config.yaml
norm_eps: 1e-05
tie_word_embeddings: false
init: "uniform"
lr_mult_o: 4.0
max_grad_norm: 1.0
dataset: "wikipedia_en"
MLP neurons of a small language model. Each row is named by its layer, matrix (gate and up: input weights) and neuron, and shows model dimensions 112-207. Each number is 50 + 12 x the weight over its row's rms, rounded and kept within 0 to 99. A neuron's up and down rows have the sign that makes its largest values positive.
Before each neuron's rows, "fires after" lists the tokens most often just before its 100 highest values on Wikipedia text that the model never trained on.

fires after: " | ", "| ", "; ", "–", " l"
L8.gate569:59 57 49 54 42 47 50 26 34 49 46 44 58 37 66 60 55 42 48 41 35 38 50 59 42 34 49 61 25 51 29 37 39 49 48 58 49 60 83 60 58 66 63 44 50 56 42 39 49 62 52 52 43 61 56 47 45 31 71 71 32 53 51 40 57 53 42 50 54 32 60 37 42 54 51 41 52 47 66 32 56 49 47 54 27 32 26 57 47 60 55 57 42 66 43 46
L8.up569:65 46 54 66 60 52 36 18 65 51 47 40 50 51 41 58 41 43 58 52 59 40 59 59 52 44 38 35 45 54 54 41 44 56 41 43 60 60 48 66 38 57 38 49 34 54 53 56 58 43 93 33 42 48 69 43 57 57 46 77 57 46 40 33 75 73 42 41 40 39 52 60 42 50 56 35 40 40 50 52 55 57 43 49 51 30 44 54 52 52 23 57 44 64 66 67

fires after: ".", ").", "\""
L4.gate503:65 58 46 61 43 49 60 50 50 55 51 43 65 47 44 68 48 34 49 35 57 15 36 40 44 32 42 31 48 43 39 36 44 37 49 37 66 50 35 45 44 41 58 50 59 25 43 38 52 54 43 71 62 38 57 57 52 61 45 48 56 62 56 68 68 62 60 60 61 57 55 30 55 70 42 32 53 41 55 39 26 25 50 57 75 45 34 38 42 39 53 49 47 51 73 55
L4.up503:41 65 32 65 42 46 57 43 49 37 65 34 66 40 44 71 70 41 51 53 68 17 47 34 54 50 45 45 56 58 68 38 52 41 56 22 56 40 46 45 43 42 65 58 58 26 56 48 58 55 50 74 61 54 56 45 45 57 42 31 69 62 51 87 63 65 62 59 56 47 42 30 51 51 38 39 66 46 49 32 28 26 64 53 72 49 52 48 52 46 55 63 56 45 78 34

fires after: ".", "\"", " |"
L5.gate20:50 54 58 46 54 55 39 38 34 37 39 61 44 54 53 45 51 65 55 47 42 39 53 31 58 59 34 42 50 68 46 54 64 71 47 37 58 50 58 61 43 46 31 41 54 23 27 34 53 27 52 64 48 53 48 27 59 36 44 55 38 69 54 33 41 34 50 63 50 51 38 54 63 59 22 44 51 50 49 50 55 36 45 26 67 43 36 55 33 55 43 53 26 61 51 36
L5.up20:47 45 37 61 71 64 54 51 66 48 50 46 25 42 66 46 49 69 34 60 36 35 70 50 51 59 29 43 48 63 48 45 23 49 67 39 42 60 73 44 42 53 47 51 66 33 24 47 42 54 52 47 26 44 65 43 50 51 61 58 52 41 39 50 39 46 42 63 46 55 34 49 66 70 53 45 68 55 64 38 28 17 74 51 59 57 35 62 39 41 52 62 72 38 39 51

fires after: "+", " r", " R", " in", "over"
L6.gate658:56 40 49 66 63 37 51 45 43 57 53 30 63 69 38 41 36 40 44 58 25 45 52 61 51 56 74 54 58 32 30 57 40 25 54 30 45 40 63 41 48 51 65 58 53 32 53 61 48 56 59 37 58 62 63 46 77 26 36 41 42 56 55 60 53 36 32 54 44 47 61 55 26 66 38 45 62 56 34 56 44 52 53 25 38 37 57 43 48 42 49 58 51 31 30 62
L6.up658:45 68 35 63 74 43 62 56 58 37 65 59 42 59 78 40 53 52 31 46 50 34 50 37 54 33 71 64 53 57 56 39 69 55 57 49 56 39 57 30 28 64 54 50 54 51 34 66 47 44 34 60 59 39 56 32 52 51 54 46 65 58 52 48 54 54 41 67 57 40 40 46 63 25 49 60 59 46 52 38 64 58 52 62 61 57 56 34 60 61 45 46 50 52 47 34

fires after: ".", "\""
L2.gate495:55 48 33 75 41 61 45 60 37 56 61 53 41 58 41 45 61 49 32 56 71 27 42 46 45 52 43 51 50 65 38 61 32 47 59 49 63 70 50 55 48 44 34 46 41 49 41 43 81 61 34 78 38 48 55 64 69 56 29 49 66 60 26 48 61 58 46 42 42 31 42 40 53 64 43 46 46 47 34 63 47 36 72 58 60 58 44 55 31 52 51 37 48 35 59 38
L2.up495:63 40 42 68 54 52 51 53 51 36 79 48 45 74 55 34 67 57 60 46 67 30 45 54 29 57 52 36 54 63 39 37 27 32 61 38 62 59 62 51 48 69 54 33 39 51 61 46 53 71 54 83 36 40 52 44 79 43 35 70 62 58 36 44 36 49 55 60 59 24 33 41 50 60 23 62 60 25 37 40 47 45 64 48 54 58 66 43 36 41 57 63 48 47 43 36

fires after: "\n\n", "\n", "."
L2.gate686:39 36 50 69 47 68 37 40 68 38 47 68 60 49 59 27 56 49 51 54 53 57 71 48 41 37 59 29 38 29 57 72 59 58 57 55 30 34 67 41 50 41 64 42 52 41 62 36 52 57 44 32 33 63 55 41 51 58 52 56 52 65 42 40 62 48 48 40 53 47 27 39 42 59 42 54 63 50 49 27 45 30 39 61 48 59 69 44 60 68 70 53 25 74 63 48
L2.up686:47 34 50 56 40 80 41 41 66 41 38 63 71 43 60 42 54 47 32 59 52 44 72 38 39 58 48 27 50 44 56 64 49 34 59 59 35 38 50 49 41 17 69 36 54 48 63 42 48 53 69 38 36 53 52 41 38 52 50 52 56 60 55 59 73 53 30 42 46 61 30 51 35 63 33 52 63 75 46 42 47 34 34 63 47 52 46 55 53 69 61 47 33 73 53 46

fires after: "1", "2"
L6.gate231:37 31 42 40 39 54 30 37 44 56 29 55 30 34 49 62 46 41 40 64 49 54 08 30 46 63 39 53 61 45 47 62 52 46 51 49 56 55 44 60 37 43 54 65 46 62 34 47 36 39 58 39 59 42 19 39 46 56 58 55 66 40 53 52 30 64 45 52 32 57 58 26 38 58 43 40 47 44 51 44 55 51 46 44 52 35 43 27 59 40 27 39 43 40 54 29
L6.up231:33 59 59 62 57 54 48 46 40 44 62 47 63 45 58 50 35 34 38 57 81 66 35 48 71 69 49 34 58 58 35 37 46 36 61 37 24 29 44 54 54 66 39 44 81 26 43 60 51 60 63 40 44 61 54 69 43 38 57 36 63 56 53 57 58 33 59 62 56 54 65 37 54 38 28 60 57 59 60 74 46 55 47 42 49 07 50 49 40 50 47 45 37 43 58 51

fires after: " | ", " |", "|  |", " =", "\n"
L10.gate50:34 50 62 41 54 40 56 47 59 62 44 46 58 49 61 75 21 59 32 57 33 34 48 38 82 52 47 53 50 49 19 63 47 45 34 41 47 37 63 63 52 52 60 68 77 59 46 43 38 51 58 34 66 64 50 41 48 55 43 38 10 81 64 50 57 17 58 42 49 60 43 50 56 47 71 51 59 42 49 51 52 55 50 57 55 63 51 66 42 48 46 45 47 45 71 42
L10.up50:41 32 36 40 44 47 52 68 45 57 71 67 53 53 54 69 46 39 38 54 40 67 69 47 51 52 83 60 56 74 56 63 38 36 36 72 42 50 54 43 67 41 43 60 62 53 58 54 41 60 68 47 40 40 37 40 48 63 59 48 64 57 68 41 39 56 35 58 23 55 36 70 45 44 52 77 50 65 54 54 24 45 47 63 49 67 50 50 36 31 42 34 58 64 53 77

fires after: ".", "\""
L2.gate557:33 58 48 78 50 53 56 51 57 62 60 33 62 68 43 46 41 67 47 39 60 46 44 43 27 75 61 53 54 71 70 43 46 68 43 48 47 44 56 59 50 37 43 62 38 52 51 60 53 48 60 49 34 29 79 56 47 69 60 77 57 52 64 67 34 65 50 57 50 28 30 38 53 54 38 31 66 67 51 58 49 50 41 46 43 23 44 40 35 58 58 41 43 35 34 66
L2.up557:47 72 41 84 48 56 58 40 62 52 47 53 74 57 44 51 47 46 38 67 64 30 56 58 12 52 65 61 34 69 51 40 50 69 49 42 48 53 66 65 45 56 44 42 30 36 64 43 30 67 72 52 43 31 86 56 56 68 58 62 59 43 60 50 44 66 41 70 40 43 49 34 48 54 49 31 55 49 54 56 33 43 44 47 51 21 44 52 54 56 41 40 48 55 56 62

fires after: "1", "2", "5", "3", "8", "6"
L4.gate593:46 52 46 67 62 62 39 45 33 54 60 50 65 13 52 62 51 49 43 54 41 52 40 45 59 32 58 61 42 35 50 52 43 35 50 40 44 56 43 39 55 47 40 41 63 43 38 58 54 34 52 42 53 58 52 36 49 32 37 36 57 46 67 64 55 39 54 30 43 70 63 47 35 40 57 29 19 52 59 51 62 41 46 57 66 24 54 44 48 65 42 38 28 57 57 34
L4.up593:44 52 61 70 40 47 50 55 56 54 74 34 63 31 30 53 58 60 59 45 41 50 39 31 62 34 21 50 63 42 46 41 35 39 37 69 35 72 58 42 49 62 26 54 72 53 56 41 42 46 68 69 42 57 57 42 49 35 34 32 65 29 48 55 46 47 39 54 70 60 28 35 74 42 50 39 60 43 46 42 51 50 50 40 37 19 46 57 62 64 30 48 39 62 70 35

fires after: "–", " March ", "-", "\n", " on ", " July "
L2.gate36:51 61 34 63 56 50 53 34 52 29 42 44 37 51 70 37 38 53 34 45 46 55 45 50 41 62 54 53 57 45 39 57 29 52 58 66 51 87 51 39 49 45 73 66 71 28 32 39 80 45 76 48 44 59 30 43 38 69 53 31 66 47 34 49 39 56 46 55 56 46 44 71 56 44 68 71 48 36 49 48 59 34 53 65 44 45 55 70 54 42 40 45 53 35 37 38
L2.up36:41 38 41 61 44 55 57 48 62 50 78 42 58 52 39 45 60 58 52 57 55 46 50 34 48 36 35 58 44 42 51 40 43 44 42 60 41 61 67 52 53 55 69 49 60 29 36 32 69 71 43 50 46 56 61 57 81 34 42 48 27 57 52 70 50 67 39 47 48 45 61 65 58 67 61 56 54 34 47 54 64 54 37 65 58 52 58 44 49 45 52 41 45 65 73 46

fires after: ".", "\n\n", "s.", "\n"
L3.gate405:40 52 42 72 62 67 46 43 77 40 61 53 60 44 51 40 37 72 34 39 37 39 66 48 60 47 52 70 36 42 63 54 49 29 55 35 58 39 69 62 39 47 77 50 29 58 29 39 41 44 55 63 47 46 63 53 48 43 61 54 57 57 43 67 41 58 46 64 43 53 42 56 40 57 77 66 28 52 61 47 36 58 64 53 33 51 66 52 45 42 35 43 57 55 47 25
L3.up405:54 47 27 44 45 42 43 44 40 53 45 56 80 46 38 46 42 58 63 48 41 50 34 69 47 39 67 42 24 48 68 48 62 39 25 39 49 31 63 51 53 35 66 45 29 58 41 46 42 47 53 51 29 39 55 64 37 40 63 65 53 40 48 82 50 70 82 66 30 37 49 73 48 66 57 52 31 64 42 49 54 50 41 38 53 37 73 49 51 19 44 39 44 50 66 53

fires after: " R", " c", " E", " C", " res", " r"
L6.gate257:63 35 55 65 85 58 46 38 50 65 35 43 34 58 68 70 57 21 45 69 40 51 55 38 44 53 48 55 75 60 44 68 49 39 34 47 38 49 65 58 57 50 52 50 40 46 59 48 44 56 40 43 39 57 38 60 64 65 36 49 46 50 72 26 59 40 59 45 66 72 45 47 68 46 37 40 49 45 38 70 66 53 57 37 38 61 46 60 49 36 32 69 47 63 34 59
L6.up257:64 52 54 38 53 39 47 56 67 51 65 60 57 52 52 55 39 34 44 53 31 47 37 44 37 53 42 45 41 47 45 63 49 47 68 41 44 56 40 33 76 54 41 52 46 44 43 57 50 47 34 40 56 40 57 47 44 53 50 48 54 51 52 48 62 58 31 58 41 47 45 43 42 69 67 39 61 28 53 31 43 63 49 54 59 53 57 44 38 46 45 52 70 45 32 42

fires after: "1", "0", "2"
L3.gate683:70 34 41 40 44 66 37 29 41 56 36 46 53 32 48 53 57 33 43 55 43 50 46 59 42 24 56 46 57 55 60 85 47 52 57 63 64 36 38 63 51 74 71 54 31 60 66 49 53 43 51 61 50 43 50 57 30 67 54 55 56 61 62 30 41 51 41 30 48 57 46 44 48 57 49 44 53 31 50 58 58 46 42 55 59 41 60 83 50 50 28 44 54 79 44 74
L3.up683:60 46 45 53 71 48 57 44 58 32 37 14 66 60 52 36 60 56 50 27 40 40 44 48 44 46 37 51 37 48 59 70 46 54 48 59 54 47 40 57 64 51 32 50 79 35 59 55 35 30 63 55 69 50 38 52 52 25 51 57 56 59 52 36 30 64 49 51 42 50 40 31 53 40 55 67 53 49 58 29 65 31 46 54 58 31 34 39 42 50 53 34 23 58 48 49

fires after: " B", " b", " T", " K", " | B"
L4.gate323:45 69 49 63 24 32 55 51 42 26 48 47 52 47 46 67 61 37 41 58 47 38 47 50 61 46 68 64 46 55 43 63 37 55 45 42 41 62 38 49 59 50 51 57 52 29 33 52 50 57 54 48 57 52 54 28 44 55 42 62 33 38 55 35 38 43 49 42 33 60 57 51 79 45 57 25 50 53 61 50 63 49 24 57 52 52 50 34 48 30 51 45 38 64 48 62
L4.up323:67 52 42 48 29 32 44 40 32 58 55 47 57 40 52 75 77 21 44 61 41 65 50 48 63 38 52 77 67 56 30 49 55 68 40 54 28 62 49 44 52 53 43 44 35 34 36 35 59 50 45 65 46 28 32 53 31 46 71 40 45 54 48 60 34 51 75 56 56 48 49 49 62 42 48 41 59 34 40 55 52 58 53 23 42 60 62 46 51 35 42 47 69 39 59 59

fires after: " |", "% |", " |  |", "\n"
L5.gate132:42 50 53 55 49 55 57 66 75 45 39 39 62 48 44 57 45 38 62 31 52 45 38 55 44 43 36 42 57 45 45 89 64 65 53 47 27 49 24 49 32 45 48 43 74 51 51 20 50 37 58 40 50 62 53 55 38 44 41 41 57 53 56 64 36 52 65 57 33 30 42 39 70 58 77 63 52 48 61 46 53 62 66 33 58 59 61 49 34 55 32 45 39 47 41 43
L5.up132:39 54 22 43 49 68 59 15 48 69 45 34 55 48 62 53 34 77 46 38 28 51 64 53 44 46 65 52 50 41 37 65 59 35 52 55 55 61 39 72 53 44 53 53 55 75 61 41 61 64 54 49 26 29 42 62 52 62 35 50 61 59 55 30 52 52 54 42 54 45 50 74 60 57 36 42 59 35 50 50 53 74 54 48 68 32 47 68 31 44 60 45 41 55 59 55

fires after: "5", "0", "7", "4", "3", "6"
L2.gate251:47 55 53 40 38 37 61 30 58 57 59 32 46 63 34 75 50 50 50 48 40 41 24 32 56 35 46 38 56 58 46 61 53 22 49 36 49 66 44 42 48 40 35 46 53 41 54 33 33 64 41 39 44 50 57 31 68 52 55 51 52 38 36 70 34 63 50 57 61 42 44 37 56 49 58 42 44 69 55 66 66 41 63 59 47 17 46 46 58 25 56 51 68 54 76 46
L2.up251:41 62 49 41 49 31 68 31 56 59 59 32 35 76 42 67 48 77 66 52 38 42 37 14 66 55 39 57 58 51 52 63 54 34 51 26 59 61 59 51 38 41 44 42 40 27 44 51 32 65 40 30 52 46 52 38 73 55 51 34 52 42 49 76 44 53 47 46 73 42 47 32 56 58 60 50 55 69 63 61 63 45 67 64 51 23 43 40 55 53 62 57 64 63 76 38

fires after: "2", "1", "–"
L3.gate207:42 56 33 52 63 67 34 39 48 33 48 44 34 58 59 38 45 26 40 52 32 44 34 50 63 38 45 58 43 37 75 67 38 54 50 33 41 68 58 62 54 56 50 43 52 55 56 50 35 27 43 72 28 55 56 48 35 66 55 49 33 39 73 30 61 60 66 54 67 61 44 40 67 66 59 54 29 42 45 42 38 44 32 58 49 31 43 56 44 51 48 40 78 63 33 58
L3.up207:39 41 37 65 38 57 55 52 67 21 33 46 44 62 33 38 59 60 33 55 48 53 28 61 29 40 32 52 49 46 60 45 46 40 62 52 31 46 41 66 78 46 51 40 46 68 27 63 45 48 55 50 33 55 26 70 46 47 30 54 53 45 66 44 53 50 43 51 61 58 57 43 78 35 44 62 31 55 56 61 49 28 43 36 60 36 61 42 41 51 72 53 35 48 65 42

fires after: ".", ")", "s.", ")."
L4.gate658:44 38 51 55 46 49 43 44 49 29 67 46 38 66 52 63 50 44 39 57 53 59 40 37 51 48 49 58 41 27 54 35 73 70 41 35 55 57 55 63 38 50 68 47 52 47 36 60 46 44 37 51 33 48 45 50 69 47 43 35 25 64 67 46 56 50 44 24 46 67 75 26 70 45 52 42 51 64 66 43 34 49 47 70 56 62 38 73 57 44 50 33 74 41 44 40
L4.up658:34 52 24 70 48 70 50 43 55 47 65 37 51 44 39 58 53 38 47 66 50 45 52 41 51 59 57 46 53 58 72 41 62 65 66 51 41 56 44 61 60 45 52 56 77 61 62 58 48 45 43 39 42 47 66 69 55 64 47 64 50 64 63 39 56 68 63 75 60 44 63 34 80 45 38 55 66 42 50 48 47 31 39 54 58 22 38 61 75 46 47 51 54 44 52 32

fires after: ".", "\""
L4.gate248:52 63 57 72 54 47 67 52 44 60 65 47 46 56 41 49 24 59 43 50 58 41 48 46 40 57 54 49 45 71 76 41 25 40 42 39 52 56 49 43 31 40 43 47 41 36 57 56 62 49 48 60 56 31 59 50 46 57 49 65 47 59 43 64 44 56 66 60 40 50 31 18 58 73 47 32 44 40 48 51 51 40 56 63 73 38 50 36 48 31 61 52 46 55 70 49
L4.up248:48 52 47 62 48 51 71 35 37 65 56 50 41 45 40 59 37 60 31 55 61 40 36 40 36 53 50 35 47 73 72 38 27 55 52 27 49 62 45 51 30 48 35 42 47 22 50 42 58 46 47 60 44 28 70 56 50 66 51 52 47 49 59 55 57 48 43 64 54 43 35 19 53 61 44 34 41 41 44 45 28 34 59 56 78 37 52 39 56 41 57 60 56 54 46 42

fires after: " T", "T", " March ", "–", ", T", "u"
L4.gate169:59 56 32 62 43 54 66 53 50 57 39 59 22 41 61 56 41 70 35 38 44 58 41 55 55 57 48 62 70 57 36 56 35 50 40 54 66 61 33 63 86 58 61 63 45 24 43 53 67 38 48 68 52 33 33 53 53 50 56 46 48 50 44 45 49 58 40 41 60 42 61 27 67 82 40 44 58 29 58 62 51 44 27 61 65 51 57 58 51 27 65 75 62 47 24 54
L4.up169:48 38 46 72 29 39 56 42 37 46 61 48 50 53 47 55 57 36 60 67 76 61 37 26 65 52 40 50 59 45 41 49 38 39 51 47 37 57 37 48 63 51 51 35 42 47 48 68 65 50 53 44 36 34 38 49 59 65 53 43 63 49 56 58 61 41 52 67 62 43 44 50 45 64 32 76 24 56 56 41 19 54 62 62 53 47 48 38 39 38 64 62 51 58 68 50

fires after: " | ", " ", " (", "; ", ") | "
L10.gate653:49 68 40 38 57 37 35 35 41 52 46 28 61 45 53 35 44 53 59 39 48 68 64 46 59 60 34 49 59 50 55 48 37 68 70 48 47 55 76 41 48 61 27 39 47 71 42 42 40 61 54 68 29 49 57 48 61 42 39 62 34 55 42 38 61 55 41 55 59 75 56 40 55 37 40 43 50 27 68 77 60 37 23 45 66 46 53 59 55 70 43 53 33 52 56 64
L10.up653:42 27 56 35 72 30 49 57 62 49 23 32 39 44 72 49 44 32 45 42 64 59 52 60 57 61 63 37 55 48 62 48 49 67 74 44 55 58 55 50 35 56 43 32 41 62 43 71 53 47 54 41 48 46 54 65 59 54 67 36 49 56 43 13 65 53 47 50 36 53 46 29 69 43 47 44 50 44 63 63 45 59 46 50 42 39 60 63 42 42 45 37 67 41 77 56

fires after: ".", "| ", "\n", " |", ")"
L2.gate113:59 49 47 63 58 56 66 50 56 30 65 55 62 64 37 32 54 51 53 61 39 63 64 73 23 49 57 57 45 44 37 60 40 63 62 67 34 36 55 69 51 49 53 54 38 36 56 56 82 79 62 57 56 58 61 62 48 49 41 60 46 58 52 15 52 64 43 49 65 23 55 57 40 61 67 53 57 60 40 43 56 46 53 61 62 47 44 34 38 55 56 59 30 65 65 29
L2.up113:61 46 18 74 48 53 63 40 37 47 67 48 73 41 55 67 28 56 49 43 39 55 49 51 48 35 67 47 37 69 52 34 44 62 31 27 42 25 66 42 45 29 71 52 49 50 40 53 48 77 45 27 36 49 66 38 52 53 50 79 31 49 68 63 55 24 65 48 46 46 50 54 31 51 26 51 43 61 32 52 56 48 61 54 69 45 59 54 49 51 47 35 49 47 59 63

fires after: "\n\n", "\n", " \"", " in"
L4.gate114:54 35 68 59 41 56 64 30 57 58 60 66 56 37 32 54 58 35 46 51 47 66 57 48 54 62 50 36 43 61 53 43 50 61 33 55 37 38 51 40 50 68 30 47 42 61 40 51 42 52 57 46 43 28 49 38 62 40 60 68 35 56 57 46 37 52 53 31 45 51 43 54 45 55 31 55 48 50 49 42 54 41 50 59 63 35 62 67 83 54 38 30 57 57 43 33
L4.up114:71 57 54 63 46 47 50 55 46 39 56 64 31 37 40 57 70 65 38 53 56 60 45 26 59 53 77 50 62 67 70 40 50 54 38 43 44 63 48 60 45 59 48 59 39 46 50 43 54 37 57 59 37 67 49 40 39 61 31 49 30 59 45 44 72 33 61 36 55 56 50 70 45 46 30 42 43 33 45 61 35 44 65 55 45 40 58 60 36 53 26 52 47 55 28 46

fires after: "2", "1", "–"
L5.gate60:68 32 56 68 52 72 48 49 47 57 57 51 57 54 31 62 45 70 14 42 66 77 61 53 50 60 68 59 51 50 65 50 35 47 68 73 44 42 43 39 70 37 61 41 46 49 55 59 47 62 66 63 23 56 87 53 43 71 42 41 61 37 47 58 66 65 47 53 65 62 62 49 49 29 61 66 59 54 51 59 25 37 74 49 68 23 36 47 48 57 44 44 58 41 57 45
L5.up60:45 26 55 40 48 57 65 44 36 54 37 49 46 41 48 55 65 51 36 77 38 47 40 36 61 32 41 57 71 48 73 60 52 47 68 51 37 41 53 61 57 49 57 54 36 48 53 64 34 43 46 41 27 59 48 46 56 26 65 41 66 41 42 49 51 36 50 35 43 51 45 23 66 55 20 53 53 43 46 56 43 48 51 37 53 14 54 45 28 32 78 44 54 55 79 17

fires after: ".", " |", ")"
L2.gate636:38 25 48 67 49 60 57 30 48 55 55 92 48 65 69 52 53 49 10 54 58 58 37 46 32 53 48 54 71 61 66 45 61 52 64 43 49 49 52 58 43 58 60 45 33 45 48 52 38 40 57 58 49 32 56 63 60 50 71 59 53 49 51 75 43 58 58 42 34 58 79 45 48 64 31 40 68 53 59 38 35 37 59 45 61 63 44 57 47 34 78 44 54 55 54 51
L2.up636:52 37 54 57 47 44 30 38 46 54 78 64 56 87 61 60 47 61 55 51 48 53 40 48 45 73 50 61 41 65 53 57 65 45 51 38 47 41 60 55 50 62 43 56 44 44 57 62 47 63 46 65 30 48 71 66 62 44 80 80 41 50 37 48 50 58 35 36 62 40 48 49 60 41 38 19 75 49 50 51 52 52 60 38 50 52 31 53 60 46 44 42 55 33 65 48

fires after: "\n\n", "\n", "\" ("
L3.gate610:54 47 58 61 59 43 56 46 46 52 63 50 46 62 28 58 64 57 49 31 46 64 60 46 59 44 32 59 44 64 59 74 49 50 59 46 49 45 58 28 55 54 31 52 43 42 34 71 43 54 42 76 42 48 65 40 35 65 46 50 47 68 43 40 48 66 53 51 43 28 67 50 51 52 48 56 31 42 54 45 36 49 41 60 73 30 57 53 54 55 59 54 52 61 70 57
L3.up610:40 51 43 63 56 45 45 53 46 57 54 66 58 51 48 57 61 66 49 38 48 57 38 25 46 43 53 55 59 59 43 58 56 51 38 53 58 42 76 40 65 73 36 68 32 39 42 74 49 57 51 68 38 51 48 44 36 52 71 38 31 50 63 35 49 59 37 36 53 30 79 31 37 58 55 61 21 41 35 77 32 48 64 53 68 04 57 68 38 65 51 38 53 50 56 58

fires after: ".", " |", " |  |", ")"
L3.gate375:47 45 47 69 62 55 67 36 43 59 71 58 50 56 43 40 39 63 31 60 72 37 50 49 39 48 47 59 56 58 66 51 46 73 56 44 50 40 66 53 37 36 30 53 35 36 53 35 45 49 64 73 35 46 65 51 67 73 59 66 40 53 47 52 56 55 57 38 39 30 44 34 60 57 38 37 52 40 52 47 56 30 46 52 51 48 40 33 31 35 51 53 38 50 59 47
L3.up375:41 30 35 73 48 40 55 64 61 50 70 45 67 58 42 55 56 59 30 65 55 32 42 43 33 70 49 50 53 65 66 41 68 52 72 33 50 46 57 54 46 35 44 57 33 40 55 40 44 54 72 77 46 43 61 64 56 52 57 64 55 50 46 67 66 65 62 46 48 44 55 52 57 48 48 38 54 49 52 43 48 56 60 50 62 51 49 38 33 44 65 43 37 35 55 35

fires after: ".", "\""
L3.gate672:42 75 45 65 59 51 78 33 50 71 63 41 28 60 42 61 27 71 49 54 55 38 49 36 47 58 57 42 44 70 60 49 28 47 38 37 48 56 43 52 41 45 46 66 50 37 44 57 63 55 44 48 51 31 61 55 49 51 41 52 55 56 53 64 40 53 56 70 38 42 22 27 45 48 57 43 50 58 55 52 59 46 52 66 68 30 50 54 47 37 55 52 47 57 57 54
L3.up672:51 78 51 67 32 41 79 36 48 53 56 37 25 58 37 61 39 66 50 61 66 49 57 39 42 61 56 42 54 64 73 49 41 42 49 41 47 77 47 42 35 43 36 50 44 42 55 52 60 41 49 60 43 31 77 59 58 52 58 59 68 35 59 62 35 50 47 60 37 33 23 36 53 44 60 31 51 55 42 53 50 30 62 48 62 34 51 52 60 31 56 56 41 58 42 58

fires after: "\n\n", " \"", " (", "/", "\n", "| "
L3.gate640:75 67 43 31 50 33 74 52 66 31 46 63 45 54 41 53 51 50 41 55 59 56 29 36 47 49 50 42 44 54 47 62 55 47 32 63 44 56 72 51 65 47 56 55 39 68 50 59 36 45 34 68 16 33 60 60 61 50 52 55 43 67 54 38 39 54 65 33 39 53 36 58 39 70 55 56 20 42 25 50 43 42 40 75 51 31 53 49 53 46 45 46 32 50 76 52
L3.up640:70 60 34 32 54 37 66 58 66 44 37 57 36 67 44 63 62 56 50 48 67 52 38 29 55 32 42 32 35 62 46 53 57 43 37 58 48 48 60 59 54 55 59 42 50 69 59 51 27 44 43 62 30 40 50 52 41 60 34 64 50 64 32 26 46 54 60 40 32 43 50 45 25 40 38 53 45 59 21 35 43 57 54 39 47 49 60 80 54 55 42 65 37 59 57 55

fires after: " |", ".", " |  |", ")", ";", "\""
L8.gate135:47 54 47 62 36 49 61 63 29 51 57 55 50 58 36 53 44 69 32 71 40 47 42 40 53 55 47 47 47 82 39 42 69 56 46 32 30 57 58 62 35 43 56 26 59 34 41 40 39 47 56 56 34 56 68 41 56 33 44 45 34 67 56 50 53 52 24 55 74 45 63 28 38 66 67 54 27 43 40 51 44 42 61 43 75 47 56 37 44 40 42 38 52 69 59 25
L8.up135:41 43 53 63 70 51 46 56 46 57 60 55 57 32 27 51 41 43 43 55 54 46 44 56 31 45 40 55 55 64 48 43 41 54 06 38 44 39 53 31 40 44 54 35 54 40 60 37 38 54 89 42 34 49 79 66 54 44 48 62 56 48 45 34 63 58 46 56 61 52 51 30 53 77 69 61 39 59 51 56 49 23 51 56 57 32 45 42 53 47 72 54 51 37 64 56

fires after: "."
L2.gate5:39 52 47 74 51 60 61 60 53 43 46 49 41 64 55 51 61 43 45 69 64 48 53 63 66 60 49 56 64 65 53 46 41 48 58 47 40 43 54 50 39 57 65 65 58 39 38 68 60 55 40 46 41 53 38 53 51 66 25 47 70 68 49 72 32 67 51 29 68 46 60 45 49 70 14 31 38 57 44 58 49 46 76 72 64 57 47 66 66 41 48 68 56 41 63 69
L2.up5:61 48 45 55 60 54 34 58 38 47 57 41 40 38 63 26 57 40 44 16 32 39 48 33 40 41 61 64 61 78 52 42 39 47 39 62 63 38 72 43 41 53 52 45 47 35 46 51 59 35 41 71 62 60 42 60 44 76 36 63 61 36 56 32 50 40 62 55 30 55 62 56 48 42 37 46 70 31 52 54 59 31 39 38 62 38 41 44 59 29 30 54 55 55 44 49